MLP neurons of a small language model. Each row is named by its layer, matrix (gate and up: input weights) and neuron, and shows model dimensions 0-159. Each number is 500 + 50 x the weight over its row's rms, rounded and kept within 0 to 999. Numbers have three digits each. A neuron's up and down rows have the sign that makes its largest values positive.
A block is one neuron, or neurons of one layer that tend to fire together. After each block is what it responds to, as a language model described it from the Wikipedia text at the highest values.

L8.gate30:554492511460457539517454404592431452527506475547541443468512506409516516466524555484504504451465526539454592463450487498508485553514391507524513475469458438501519507484531440514500524453522481532520495632552421643532463444534526480546477475572506448517649462545548537584527442528508424632426524468528605549476486570437593481466590528498441450542519475442569448516482445467484498530500519509620455421519576621527503509527506463450507491506568556540498480425544442570494524473583545
L8.up30:480427482481517491516470538458571578549566426488495509439465493468484428470561469509424521488570541507512578520532516476439573475547440495562481419428415477467565470598536476469447482572494507474486465556428518514528490534471472561502550540475513463419536466527552414456523522525547471508486433546463467506527486506507506456528483435539479511547569487571514515501574501490404475459526507447509585529515395549485496535405489521436474608515509495506574465509516481469485515381521462
L8.gate53:453499498419528571482549489526471470540499544537497447460581604439484398548484473579534516489468421462527526526510425487527527459525561508547513487466583448489543526447439489534488421464506528476462542498515507487481485523376539532545531479463598523442517416555493410509570472572470508390612549491525521432503563527505499448451457628450520489454558478508530550528483451565477483444407527469611545469426487551407580488398473512508564492551543511468558562466481477471448504524547593
L8.up53:483351512592540579509483528572559498447482505450459532527456565474464422471494553517478478573406473421379553501412419580485474545570481562566541465470506434537443508470599412473578512460566530545500501484470445495532477429463538482536420441504547466424529433551557481499512545548529498567489429442407509472465492424508478468538495388580490454576492452449554509429457567474528546529498533522525532472486449540508590515430542394493560515580490568556598596531481451458574537484591508
L8.gate67:567444547488487508501492615538481544538383481512491559502463517444511580450483501463510557393424487470478564419463390548555495493492443486553459538542458455565488476481561465494598495462558389542567534551457485535470544536487447492383493535404496505449544422449531466515509489613435523476515435552450549442490535552513542489445496534564374480452479468499526547524450557446563474559491460577560514462469526423430534474529543491428593542540467424556573474516540458472459605498488517
L8.up67:479525507541534565601519466515553456469467537484586474573428424444512489470451551547557539441577502536449546566493451426548485534453487520457514516452517511512493437525534417596485442428444496502534478509421494539394463445485545512560492510497442419616573491590442445553471526588527444497405465534608421555541518577492526496482605457564463519465486511519467583383545487415371419570621482501578577446447473500575550473524503479475488506546511497506544445464495580525510554503585517
L8.gate79:488505410477446512568541523500565505518489474469512468545536525506488513490447492440498599524489439534493534532515353509480505518537500520534579525524559436533512516523501490499520478486550472494457530605575565545509521536478413558561490475520520470511502551575571521536516500571424438479555502512577563496459477441536560464607481509450406542536540531517536444513520508502423593413511486453517523461441565525441513486428527507466540405538463588452492565531557487590455525444572470
L8.up79:487436494505439492486533439378559466560575434447449486391559499564454567464342436529482505483516429528446531459496485584423456485528400487525538467557377507462540445459498490484580513512529499482533493477570489436569530583549522482395503500602511539452500570578500491526530553423549568547465464503485522515490493544417483421632491450455382571451504571536503487442446466556480550603491525446544419528550535507517511462425387512517493541485585474505513513557544492472520433495548480
L8.gate108:489510485453473464519485543467518552492525441502454518576516445445530482484469514527507513450593579560488444411616484437529482549579519519543606529466490495543430480465477554495541422464579476546542483512411405440466546609467447530469554581528475390479544457622528390523470526440496453477425536462443542538510519438502536509549584660482529518465474421371516462386476448487485509483471515506500522501635548501489454506589493558489565538580508388517508543535515493511423564481509561
L8.up108:434506476459513444526537562493538496433531403533564548516560529470572558573463535499495477581506489423444493412456535478478551518471494551562424481386444478537461447547492500471573486637506431493467530471563550493551498461503459532561445548602427564523528580460525509434528520449518526498537526361426505495512530470514481556467435529524550432465429478550492587553494521481545557437521512546550564484603472598462483511582543435386517509476490410537475406481536491530443523528505455
L8.gate163:492504449499556477445497477563460460475531501516516464573546520445549486426510490521479528552515523564438609468518529451531501547436459584503555453486538441601508513599589421496439558525540540567569568451394517563421467504525428416455491477527528524431488506507482473514610548565550532445482449427453515527571477572557497490534462507435439539464530494491477496490556487487480553478501457594547515576511559577363490524572459426520554480603446419532556551512595487552522527453552465
L8.up163:524477467440471515577380483486453477492521504477434458524496440446603543513419531470538498543507484528507464530555474538514419468520513518588519458622526469536568588594475490455537519561525524470510459488523532574457477493447431550597425500475427490509467424517482517518487548534416532472478496524537507564459571522478493504465502583499459567551533469501452558522494514591556572465471505573563541458494566469460459584540457521420569565436525506515480482615488581478493465506542412
L8.gate232:565530550463581401549551455529597521531463488494483509542550555401614460551388416512550602455495519474544507588462456499465503523466467565519456535549455488493518503485506470481493587481400500521581441537462471423478460502522495545543600425494438485520538562513455463514554575532557498440475504619488534462560495471518481529437511550484527452470400509540564495508485531526348591474448526500488572436566569528492545509478554564515545468467513510506454550500545466542538496554604473
L8.up232:566506498556498428455558558549538522570474448549612487437516507513446444470548524526556554423530528429533562408538479544394517487424454522483552432513423583455521372499446530510429539532473544501501457562615519481493500501401509523503474541409499471499451465535572397493460549588572373453430457484447468516573522564615553518526508552438524477483511475488493390546551483488563581562509575403542538442511522569518450530523473520502532416404494508562414431467559488433559561504531518
L8.gate373:514515478514510456418534453471584562557482481512455539566513483486533565493415568504449507479507471525470484489448491436476456477581541546519479508526495505542566491527489408455534502517585413599586496453537475479518502597471548522531521449479513515574624475550552504588482491532557515583501556555525495496509491513363490506539586401578495463476499553503538505518526552560542563462555435485500550533333497547493453599377539483486549536521567466550580529524508564476489487492556474
L8.up373:499457561542522507561536436487630359508398520504547502523559528442394472401525539533424481500517554499571511479567501530446498477432565487487484505521459440526458438494493470469522469523566481540538507533496513475490596548483453480394467485507416499553537483542500495494497473499509501489495509484516522537486474511534417501414492512517524557519541443528544429534516397477598535479450443545460555579533476413424446364457391560568501595547503470480469478483540521491507541503517460
L8.gate384:451503452567501521510517584524514487467458537573490573539506518510515432470444482512461529559494569531526520498574488361509466493458534533542494464484522490501510510434498473499582429519503498550487511456537484487505555559523473499453445446556407477492500496595462595583502577534510570537464442459483525466495419531496514554434420490522544504428492482572429493487420494413548479542507476501542528557543548580492594563386488490423463535513421502452447430592492527483479549401515470
L8.up384:416450485621536511422456569469560468400427545493497459457524505401463468474526443452503545358484511479552468556527522498449491488509456511521459532542571505433501502440513519623428546505496502534465483500491385452519506502441434483505518553430535486548522484501483482473527459409496527515508521541525544530474565475513500541511443460558435583551524443511468395499408485473493582523488490533490541395540523408522579543591507431470551481464505556491556581440505515490491493394449549
L8.gate388:511449528293513395536449435501520509573521494528441493495505588533487491513466522526628473491478506507483558454531496508488481533522420546517388555555424494472547508500487453524508495557446446437519463505532513476461426526468540491569430457488494433513603462397460499491463511573479498494465538506596564424530388427540467448547503586539583529536406495498520452445555413517473510524523630532462535463618499539519529489477537479565464625525540505569476532544525486452484502517573523
L8.up388:443539552476529427455489572493507456490455454459543487578527558481516499552505522568529442519398482479538551429448529585462489505532461477502442479483556519533506462460381458564571444481477464553605425497470518509528475520507571443521475494481436485550555537533555462580474471602517502466443532493543426553426445539486541510459470529523491545520396542541440489579533546566494475555623457510424492505460568505487526487466539532537552432558509521538514556495523518489484507494547590
L8.gate397:529435503490528552502448479453476391577450538490531538555483552513585420447420489530485596482516501545436473465460460566451416520508546557493562472470408439518486498467500495490534428431551467457487483522505505468533476591589591542504477463413537486481527474513565474495542580548485447544434506450603520487374481483478475571486500614476446552557456443532462466558541460457510463537516474543477510529483542540480528501591588523473473468408493538470456621610532529440489549439584523
L8.up397:504550471454503525563432538464524498509442463491520478601588496444513465528383429497518570443505556563474507550503349468552547582461431530542469456479503504486490488391520488529601485519527514619530544533521474562524499509389438407473520515506446527401439563457555575474515489506527470496489463476364569567494582439482473590536589472492447495568523498415441539480489516499488575512538559496550482466516505536477488507531499495539505482607413454449543485516588519541438446490555500
L8.gate405:535473508467540553514443564526578512520444508490487450507536473403544458476524533402559538570511458485468508548555427534464487524554461516621417557570467505485517539447497504435418492463530462482513500557544533529412491565432467598462455501452569471453433391541525456586500511574477575483534554567493500494473529398437497562547525546543549582437471493488525508463511546541503511499521528544516528515516492494414619631434478549470565372580506556524514491477508462417435454495542470
L8.up405:407523435428444555545453516525511446498485508506438482552528559484582500437529537577488513536472516520519475495566513479535483511608458463485523504470475380593426566488497471530465441444489456449477558530497535535477453522479548425466538463436574458531524463541575519468471399560523479354518560446562606534567513567375455458486478506487480568563449477554514534533425541572530549609527567496527642437493604531494582580454540498499546446496532470371582446552521522455492459548570628
L8.gate411:418515554419487506530515483480425525506536580567536543498647479431537507496483531491495522444561439503505510483448470442494531590480505443521541528522505297550495527515498485504561508503609513417538581502500535521541450582484555552522443467484490505538496575514553471528554579565508517602458474529411479479447433514450525485482490460526477533551478498375482530479535480474531627502483417535520574517422516471397405525446397529399438606519428479585457438528514531405528432482488612
L8.up411:516509516504553450458512623512548466457470449483523502576509437465575568502467516481493461431555447535561526521515550570578405441445504562534510517434468551517546522552505493458504488447469506504436475451440496413517493611487542531553540523512419412520520611507502547455514474473440543400450449533604451485400598546506559481470522549465538506487618555371504523514582514552551484499432514428483582518590523504569385429522510523525545456504560466597476474481583462487440477526400445
L8.gate423:595500543449574622598592477475521558582538511508501431490446471550544434502473396438449577480576493526457494561551486533484505479452530551546485579486475381550555501531508508521446473482550512515527468460529429540470551544491535485515466453468439480484533500549536494487540530499471463447436555505515527489407496485424373502500620536442479518496484441419450448492456454470543531513557547574513571463549557470473490565510506594548577541497580455536471499519577549468470464502610501
L8.up423:500486449511484426567431475430451508631482581509524423590576512535555521543489452549458533453493456534455496448442538497439559497482471571483499463364437496430490451423495589483461460491478461579445387485521428334462449506445515496426479465468409489470487502422534490546482549438496414526502473529473503440550359501538498543397580583515544514470543417539450537533548557541545413570594517472479551529510479432542481474418519573395521502403434525546474572421433483475494561523531544
L8.gate425:335508513498501483519533513477538443515504572527431522472576474464574440528486474453532409473476474461566478413525507546392488496503527453544493486467612502555554581553539459420396495503507513585467594522516426553511497513578485532528476566423602523473469561437468469494582518483458462474528508452448575522592439516421526483521519437426508578564500531468489508458518425434550500471421545500589484416513470542504521596485502464460486467565430527513446548438497499467466393545572511
L8.up425:543488557506540558530506498566422418505436420472583532476551543464484447494452554529404486491518459407571457601523456533525520394544439529512560572596497501524609559509570459529450475471454465503538529519483449495541450499483488430482510538406532533415534500539555467423511527533450499442532450478556485538441500588556553505466523492492430521467528462519516562513470540613500538469468565474540597401435496559466478466438481434477526523578537451516550567527461497479539437594493551
L8.gate449:588547596508479517530497463458520452490356430411554473574461523390458436549468473423422537474511477512503491384485438527431565431554472537551474438487432474565492558629485494529575481572501438579517535437572519411487571541431559443638453509502474413459515531553536511483508435430461427485509528531457501542529544484473585537450500535541474566545478450463491552518460419515499544455612506556540509496491441488451506516499551515428495544516485463535502518626534509543507482465502472
L8.up449:439499606467576514397504529513445477448564605490503481564502462487515450624421488483467462509478440484546477541541481493431473479622509562442516483458508508457441516528432427501445480675517466513529442411649466396506558499412429582488546554524483449507442507540490457487514581568467498553530471486496421538484474566499511490522573551480429545497506518527512483379563541504508504524501549454478592514477516467512511546536506498471519488463426632498364469624486506467430445539486515
Responds to: Review scores and statistics. Tokens just before a rating or number is given, mostly in review sections (gave the film, an 86%), plus quote ends, stat tables, infobox fields.

L9.gate198:532482520575413586476540503501464488590493477542495566504513425474557384571461505559467498544473542415433463520449481533540461448500501573509520494515562469595447521457499522483602496422579530537396469484572410565524544519584529595516516450621396481477433485493515538552533571513538496436440482453585500501385517522450502497495427478511459459482508476411508459368447517487471474480472453411511525463514477514459475553455478479504530575475410516546547534496446544484443454550597438
L9.up198:433429528386459500591497523473450515481488488599558464470545553418526564498454542497520534503606509508607470441493451401556477555518537487499522442517480584507480510506389559491396411433540552487501448502538519562456469481503532477412616475406454508443466528454449467550513514558492430431605519476441540467482491522506561535411560468509517424446558516548511575550511445521491512427432467566504502559454531518401493453510510543469477511586439443514441558513470508500520436498501541
L9.gate232:506442493510476504540475456480511480523546557569503488532460532465558541455446519515553557496538523519582540573494422495538471553554511577545472447540533527473435470497470542541601563479564461539454450497526494460519453543448435510564540505517443469421482380518540617534569571490444552462497515500524473562471455465517402543594475493577511520560557381481493534522569502495456513504614474504516394407526506558396577477491499516510458476526476482456581527544472524493544454492534453
L9.up232:487457498567497521485570476471478606513496544465427455517579491527511530532482469571422510500526546392508473534487561498518503446448539535518486557423445452475393505437476549520530448531502428449453501427572481510545497597450499476388516480519608524477601514412466526545488584513563563427571547466549583629482433528417606468557461481495602468490517478474559461535442485576548513466470446485547538500466513555458562470439454576461496585533519480388585551525541472464436551487435581
L9.gate391:514540502493545579494508503485479513435529475485516455341496456555498471437524413473478521501526477476412602533553472498527607486478513516564466475611495482525550558535467446469562454472528449453524522579469469482559505559604450454536510440441543479445556466475547550467559566572592502530482546460495569502526604485487480496578442502501548465497518423513479577456471456441452571491400604527526429404435481469519475545517474515573537503622555451560551497557586534425484466481550423
L9.up391:436444486507432545597534568539536485572451518481520500593498556499483576507478539570474508463523438467532570508472545566504484472566479462388523469510483501469551570409519462491454459569565547487451481471461492483452393514516433496473604564499504562512501571481485472621453536518517459430572510461605477479529490515509472484514530426559521480488428577472616604447557460581558492597568417475584552539532537534517506467400549560431477492464373579488479512411525393399549573555513554
L9.gate476:518520457516523490509435520579478514500483553528453447507555447528524497511450557487524535541530556481587521492463483427531498488503564455467519434487599459467490515477554486398436608445612529517443446410590471432537489529474384566612518477513556498511544479502473466535531542490576463510521486471478426434526506426560549590488434551455585492521458437487461506433548481464465536402443406495511590447534508469453463576568512503528514546527506490503518490515423636528528486450528479
L9.up476:482452562555537445418460554502465544488451538513530503440560447514493556407460524552515449407582570484488543571473484486607448516455518466470503532458446429494494514471526515401577548412533503551489505400517468439480525519461434560392556539534497471549540448501458485540512567563469495463468474491431510524513521409499458499441481481547539436469502532557526532354589436413504538590392564495595512526473600557513448525519523608494500541553510595656487535524477548506538531483473469
Responds to: Section heading closers. Closing == or === marks ending Wikipedia section headings like ==Career==, == Early life ==, with weaker hits on colons before quotes and table-row line breaks.

L9.gate217:490497450547492536564451469538521477529536436522440525471469446499496458591417407435520523517411436565542585508478411471515501524524518495524489454541526408524501557472551503484468480505455457548426550589514515505427436481557420475631527535495559458524469543509496531461574503550493440460534663463442522656484490458486426514554512476501453483654430476442556524544486496423493536426576484496540490429480531491410563547457549461452433424509435555501460467455490464542530514390568489
L9.up217:535524511538447430463487431516428415507430577499537523437486449453499486550466529498498439524454378473433594551504511468557541484482558506534479537584479473436484451521472535430584495498598434478493626472490453566505508553558478418527510537546530484493413456390522462437581460509475468559539474434461493537522504532600482440482482484549465400500543496490471474517475489521489429510459459548519476470585584459448581438473535425434528489576495433470493549481482519480496471541520461
L9.gate395:492472533506549588492556438443547553499567544484529527432571531531452550481392487511476495488489441529573548524563444453458468461510563502537579443501476471547520453577556472499480529426504413519505562497498500484443440574544466492402499529478422551461490503423461406480543618473423402471407500436471595525505498533536470492630457629545478639497439500478406492444449486408481487454551527558470446488553492544393584577438484451481457479514347508458454536505477485546463470385489528
L9.up395:602556544595548532408565596499487513589508447500511545471558485488513497405430507551502447496612495503520570454525575490406580490488515495481498392478522483491608514563569531577615581513491528526450530476510580492520596503543526466488518549455456559503439507455466497500492508401410443475513497446488580541480567506533364441519424487535493599492551554438493512495476469467469547459485465538569515381560475585479553518484409512490547520528397518464518490511437478455472508531492593
L9.gate400:459469518523528496539482478476502509512483523460503539522514475550487439503492505584423518483422518516478435504448508546420489475526453427496425463496501453574510472446599501542465465464451502421489570535530450555492494535520487484542507467510593622460574494502597497519546505480524459595468473387476509543452433609583564465402418506488501453551515392434499500514440412526563588473538518505551505381464532543514501547489599421451551538595491512522468528521511467478483574465620514
L9.up400:534466499501479452492461541461481533519517530509588509496522461517440490491455488452487517515527475551511478464448508510546506480410524469559499489498524550454559485551503530519468452486585530435434544541525512461411513524520517557563434536549340480475497452475495486362542562435541488548467595414532562498524448540522427412573409516484509498579492511514474525534458458435438549604443560494541559413571455518412593447560474443576506465573558522480633513426612514485512411481520434
L9.gate504:502453569537472523471337501433495457512517495549439475457508498516450558556386479497449538438464541511505566493569396537476407489561534474558475532441481391461451491493456474596503543490479503549532577523457476561564508499563502572489528492462437536491509506483420489505525560470519435396500399452502615493511507547476478526506470472492545558615542485455535516412489492519509485552513450520577376474547495489482581454377472550452522536574397483547497510479555456541498459416461482
L9.up504:444426569456539543513564533562469432503469470554435531518613507447447467477499477550467546461640454562538554555472510466443482436599485517546545450469498507547508457529448550605433516451500479534475535443449427433514472550525527467599516480392417521479438480470556418427547437498530469474443451449502503525488460518511577454417519445457568562544496495469505519455468426470455450530505404581515536510501479500466575490391495407466472378448494427466536588590569480522463522499493520
Responds to: Person role nouns. Final token of occupation or role nouns describing a person, often just before or after a name, such as lawyer, politician, manager, wife, plus list dashes before names.

L8.gate43:533479555479504561481500501568467417429602439522474523508494595507561522457484532540547540442501389439495545599450568431572481449508562589568517464528535467499480513447456436395502539482518495481410498513501412506513562452482505574631459410567502512417556507522428549473485499410436387459477511467427505467500509488522522424579435486512535542518538402582502558388474549512453482509510509580553476575517517551533573582548462495568467526531541546550504505543487478495496457507548469
L8.up43:510594550455539395449557420548475507459546468452536462514470541482423494540596461501501543426561429485462489583465532548468485515463525535549513458527598559464474564564541556439424542572493555526490454527469449549585590475484575538537460557521508571549494514490610435483513534494450578451473438493464486514566507506525528469495503464558490550372490517459497446499501461482508512409422476486468424410459513606521537524524589552524517509450485482533359535511495475571489558398438549
L8.gate49:496468493436519544553486528468501490577558523551464477564527488511437379476487430488513411585494513550476498535461586441501503473468597478522513412560570446463521525575522431456596522465455534386524520473499435500538557513395468583522553400468513590513532524600506505601547574533495518459504502605510545481521482529540546452536440544446504552594516544430472579466553429489449526499505386490606490468469540529512524495523399454528593541610533453471511587472572514520522477473456446
L8.up49:512519557547631566477578545453467584490541524495521557496441549447642496385459564460463441551501457520557571546488497475481409484438547474535471480539568502525620490527482485477598461535511518406497477513457462459424493442610468471464541426514514526427448489447438549501500532505491500546488473545508439459516497490532554503572531496509549469558406415515511543543490460462446500530463575517566544520519480623476411586556464460499498450465494397471504560442556537548614527501614536
L8.gate80:566462558500554560456441466471447436457473469473459467483497485492492523535514527478489480521498510499501450453487481536534521514493507483471465452665527503464420553538460436415520531477558509440452462562639445570560580486455482425552492412507469528507515382366485457496547597453514532511531509448563603384493499441526527611517513512566481519476514559475490439484482578425531554500457405575554565482508422564538489569487544531477577508523451466489459600446499468487545437538474529
L8.up80:405496539448480557526547449487499519468473509483502438593374528528565511531557481588450558481589558565529425458460474453494418558547514517487551357482528560518481506509532520587581591492491540538459466469543544402517563491458494495471397558542639504444492548451480506559482518502528518539575481486552417428499515538474489439505440491511513413500454587613496532506593476484441500470565512467533481407500453533490540547529550429516462484557585454480508550500441521370545438494508523
L8.gate82:562524473438531491495554566422509434489537540463413414534452562574590415544447597537493525527475513480489563472442538437532552587513675571494451450497559469459480472522454444513542388471612489481489504519445476511476522586523463452552449416442497589434630545510485538478637623506588449512455530561460505447501497459503513547474544511442487496518444581548622519467561479523417442487547479458614458485501459586397515545419530542513481569530516476537460460458606443552473585517496509
L8.up82:494531443539565453512500566558571561476459565564517560528503542456434531476606490534435475436418513569487425463443515611582479446473407488595503472469451418627502424459450576515473484458443534371431466417440507535518449524542518464517573508501447454507414464520535439546391442518446475613505515424489457521524550522524604419550548471506446447481493474378391499584493562469455484544492532488395511579474523538508530538525499509571515430434491484503547538441494583461555496522510508
L8.gate99:502487550483499479480445590516515505504498618408451421559507534492492474562503533512562434540500471472475586505460446373470416500577569509523468400455489512402613544546443546523545481466559468490443543479583545471484539416483478498624477526411451519449467531446490516546578600448514561552438580497447537514479499448471451532553475521475492524475587427503500559554461559490493460416575545478486500475626447459464533536561508614468491531592433533630483446501567512432502532504409571
L8.up99:511545550584546618530558513507493517504469493512484465396491399518480598595430384534495501511507431473473553509525421488440407514567456589486536543529498509477527551443460537604498514521536406532509410537521554495473496517544481467457497574454546533485451479512515517485486429491539480501455583489521472582516531527439554460457423428510587472477554444436481467537454520639527534448453455471518530415485540440523562556464458526404562487631544446529445406537503523418401499584465597
L8.gate221:465438445489480536454516528405505455529532617435503554461451478469637481553497549366519455534529558525497429533432410443464468552552572477521500547445509543482478495486562480474496483449522491495453490478523549495529484493511442562531480505418424456524549531422459584420498484494500435465490526549496480460418515596517473441426508502446566364398566442562493466455441472551556478475488500520506511505552391441515538487485506561475556550551484525402473478485530550514454569507571521
L8.up221:553460461454383498502551412572498486493495456540491525406494526493520469444535514485453357452482505515522514393484484596507462427485580521495545532446559505481543528443570554519489523519484589491458469517512544486523547518538443513483469490592487434510457529557475463506476568555426492461539498547456560592381535556553532521501541462364452516447494494448503460495518458532497419428460600457565459509572512465467464496486436484417491476469477478490500479507515522520521586507572589
L8.gate299:571549478538611544541435419524585453410525597485483446539635461541468466526509496495477547526570500586520481488598536464596535478495568551550429462548511448535470506441417526477515548481489456477576453557602504556527548524371498588503448474441462504529537462446563526480540540552500511519467531533495438408384519525595477466543549531526537630471541534542502568390547483596576525421488464438494564517512478495523523503452513585464586511492488547481503485545555475503509503557493485
L8.up299:439515515418521529574443516522413551478539536501524378535529508502492401422474572527565571464474433569500540490529533534508454533461537464517523555496643446488544472523517498483457397467531569499457589526530537535422570543414590509507470540511423495409494517419518494590520429501509574529445551527553558479491546515593547515533447504488536468470625518452453482507541581503520442463459453535472501489604409556466522480451545549551460549537551441564511594522453498436455566433471479
L8.gate303:485562508447536433485490529544529466549435556539462448533403538546459465590552529551452481501539514510443459504534526492502492467508566498528566466464568414445493545477464505526423579487469552528600493478560418444513525628440476489604493452450432448496465512522419543479583538480478477474429375604459431405519455534539481461555345517465531542482503430453511510523449580427537516487602439454449565553588457468545527519436511534468557479554454526504572510533588546499498502498468479
L8.up303:388499540502528465418562469514503407524542532535502510508585490519488525557567502482479526465496427505463523510493527487455504533474485471480538500477420553464407489448477397543559526434385478515550514476512493627452510463470475426525531525576489521471548548390429525469534502481501430515523505598537452439518540499537564432506488447455463549546473578436498533462459523456430463528551441416519605515510514486386506508609496445491618492497458450455511413513507422467581439569496484
L8.gate309:536558517461479561504656444517513569539463474513657453538489516524482537489444559457457498506521553554515574540429493447435558523518520537578443551447473476520572481531532487544546476455501517529516599428526526465486584476532538442541514389537568422474528483528502554572474503554478506443370470570488562534499506477492513472504534517488439481492415525480487548576507512553488492462557445461489492482563500498509446475491530517593479606522418410671521417464526525541534521497519434
L8.up309:555497633497479544576502478414472456496499402524611471441472565547566445604479440535440474466495466552452532495462422491555558403536477504516431478537538468518522582552564433652525428506498443518541430478582573545407506538602515420575447501488463434435549556487493457609489527531456509512439443504533552522547519418429484372542534539499461529478474502500558533490465415456423563474526472536544507548487522369419543426411472382477462521486478459615504494542441471526448527575454474
L8.gate316:570449541525498504527480470574537421403431543524477513430443467457516491535516519475469502617570517523571487463539445435524457512534473557541437507495437504530444474380523502499479516505556505427463584532567451625513441524462447514450543513603546554434485390443461460451565543466541490431515569468473460578501599604424433465431500545453406568467526511476495556511394410474483549451445576586538451508500560467493525515426456476440431518558484543468420573456540497460530442526608517
L8.up316:510358437541454534424550520456600472560503551489552516446495606497444550545516544534400501500466561559467494459545439497546496535491494485477513422419427571451492524468632588520564559590398482420550503534573471558433531465501505525530599466537533574381433537533409591591508499497475453486397561468493453465555525543487553507422515513441492523477504434441494499515443446451444486450408522535470432493502476511471399457517383512574530508494436473528490510448429455536446509440487580
L8.gate340:511560520482473526546542532477520567518490512478447428617552472546620584512494602495571568448457555541555492538447425430551500485512539490509529558476496492504523395514341551540454491487496411531519500518448499563487472555485502529528468543399444562531489531579508563528510515539454473498503469544590546544441519474487557475488517486461593533473565493562479500494485475455466518533540449591590591546549446519496570575535506538478523505608438445435526536495609525492503584521465586
L8.up340:485479491415459552439496478514487481589524509458521539553488409410470573547451448470511462398564468496407525492581576490465502558471499541508414464499490447517530530488485417380506445446516520496508493426493469483495559525424531537474482478547526484429446466523425437533492488502474595492527554552516480554543575613615438562595547571473515522435473511571456443478602469469594524506517443488478389528515546483502411469446488529511557456425521514582463534579503490432446415516576458
L8.gate418:580525462464547532496569487526577540493509551498475508430448580538526469511487572566539468511451568487466515525453491481567456521482362444459468539410489550488475394387481392468486505366461585489423453424445520458476610484495510473479490431601522447513557448573536554419492497508419481514555494620500513449510549514431573573533481531478477412545463465533484463476467454541509431564583439474498528500426537491543485602459577476439553511467529520499513437529515516535533408567512542
L8.up418:523485480429483422449584394477505567481508519471409464451485533561566536554446418577455521533535511582523561514512552554517414532482508576472548437551479568517486528457545485525565465551498607500469547490513497462479489537554398573559460512460453534565433500486536504497488603510475590448498537522395514490504490460425470457518564502505534482500334544443458532477563436518555465438501456528520511572428469528564498595589423510498493556461441472554408549534592513433502480444466478
L8.gate422:477449522411409603464516509563453516454557465506473467598579421489544517384520522435445532560506527484476549459578478456456567527520521507479624577409537576554540580462405583439561506532501560511509513477486519606490463436570544504491589489473492540493459526504558571504539495497577553528432579548510441586481461519446434553537450459441594439543566414483478490418475475513559396473491566542499443494442433591477526508498542488507574558430537489460424590452492594569485471533514508
L8.up422:539473498484488549468462550582533578512537501589487548446506453398576611422546493528475578547460468524458476457465444533522434452550583476509454528578599428614487475481574483512445502499492520524535500508499551569514431419526487531516484565499459550502519451480563569472527513512543566506532521508447366527424504563544520528585527527502479378507438539532493549467460546522519560485461482446422416482469523507517438475477513430434422493524594464475500480485497481510457422572630515
L8.gate450:488526584552400463480516562505483474536445524416463480542577497545511433520356534485515575463563545582500485523456478361494451496523548463546488509444449527539470400527490475495536543519584454520417522439581524446502596615458492482524483433479602499447557497394472549464523556533439501462461480498451612551473495506508547561493482586498546533406444493555432487410447514512484399426469517563534460555542505485494529545486521505558508501542496462464581551417561535600447535425520515
L8.up450:506497578484527524561479501545441544488441648436434501531545485512533455570507578487555436490456541531531501528457641497486492467497539521448414462393449473535571448423541527499548497588525526500454527468502560523493517477461568473550433517552492519471431523519449524445504511462515540485451508428498507544575508476425526516440544524510496588440436493529557376517412547499545517521601503428644453616483487485528561565584473503491578486430566488509586483455462491485548503507496630
L8.gate454:502488501417502472521596524556477513454461492478472459573443401521463543467511506493441604530465576455442501545470444428397487541421540490554512504437478500535531502485454486493495475468524506473517451492482435442560560551553521491553513548575477536441458481525590466526545623528478551425520456573518556466513469515554456548512510494499533461515615455527518467467555459482414432494514446451582447447592529545454482510589460551543566504526534468544537474532548494539537476477544595
L8.up454:436487549452543528502522512550499400462454471482469467501551445555570527493551420593490617522555362584506550468492482480471433477496496472517559464554466550499496545511427482479544452496517599401527517532483484483480577539494541441606427522505544456399512484507464413452475493450484445398455524451561510572471512456458651448489516489435482522479483553510498573433445564474564455413474458564514567495493535528536528431498511525487581367557564537537506481526523508432477443502599472
L8.gate500:472603519479489452522435573481456509586429510548426458514416386542599413517511476540444491509528470407541606552537502492490471469476446506509555499465430480450497419491444486598534615594497532488463584475535511544475497487481532477532442390525490502504590500548486458530538512571511509460470420480546474437519503503448538569522480432484567433524408520433516508472496528472472462524513503476567435553565500524507514410408443546498478628498514519519572581507447495422465480434498507
L8.up500:515524533469461513413437528499562544468535538562469565485582485569474563502461436590581525444475475464554462515496549477496454546526445562522494355424636455412521485560485451520547439429559529470417532473422406443567503506469433474479512523504502488516489441487497591495487464412540538514495504544472504451540473566462549515534527436509518455526506554536559485494562469481572498499520562509559534528475485467558417543569489585478523426536554481462405485488538487411498534603442452
Responds to: Section heading start. Opening == or === markers of Wikipedia section headings after a blank line (==History, ==Geography), plus occasional line-initial list dashes and table pipes.

L3.gate189:482475535501502505447509415425519550537591539471535522510578581458438469594479407526555532502467561466561462394438428503501461472412454526537516482613528482483484552512628481581474494499443532475568471464430402481433552484476464498451548560597350430609409479397565498546473530528464566526485443507475469529553634520459486543602598474477456478483499437449500436471496511534523533462506530512480482529397463561485531487455490563564466471457541576441492565470537460478556421471431586
L3.up189:499528513449583500461531472509517516455604525586574432473560488491489543486559520561573501407510527451491512504477389549511492451476507576601460402481443500440470529437529504462458511452558597502549513457529519427457527644494538548494511529532479439510570572468502537587531505463506490511534499475471442483463484436635570482514455474503487494496457496517544537515523511458485446575431586471488563489482444607460535526431530483468348536531546504619482479493472498543530531448578514
Responds to: Wikipedia heading equals-signs. Equals-sign heading markup in Wikipedia markdown, mostly the opening == or === after a blank line, also closing ones, e.g. ==Career==, === P ===.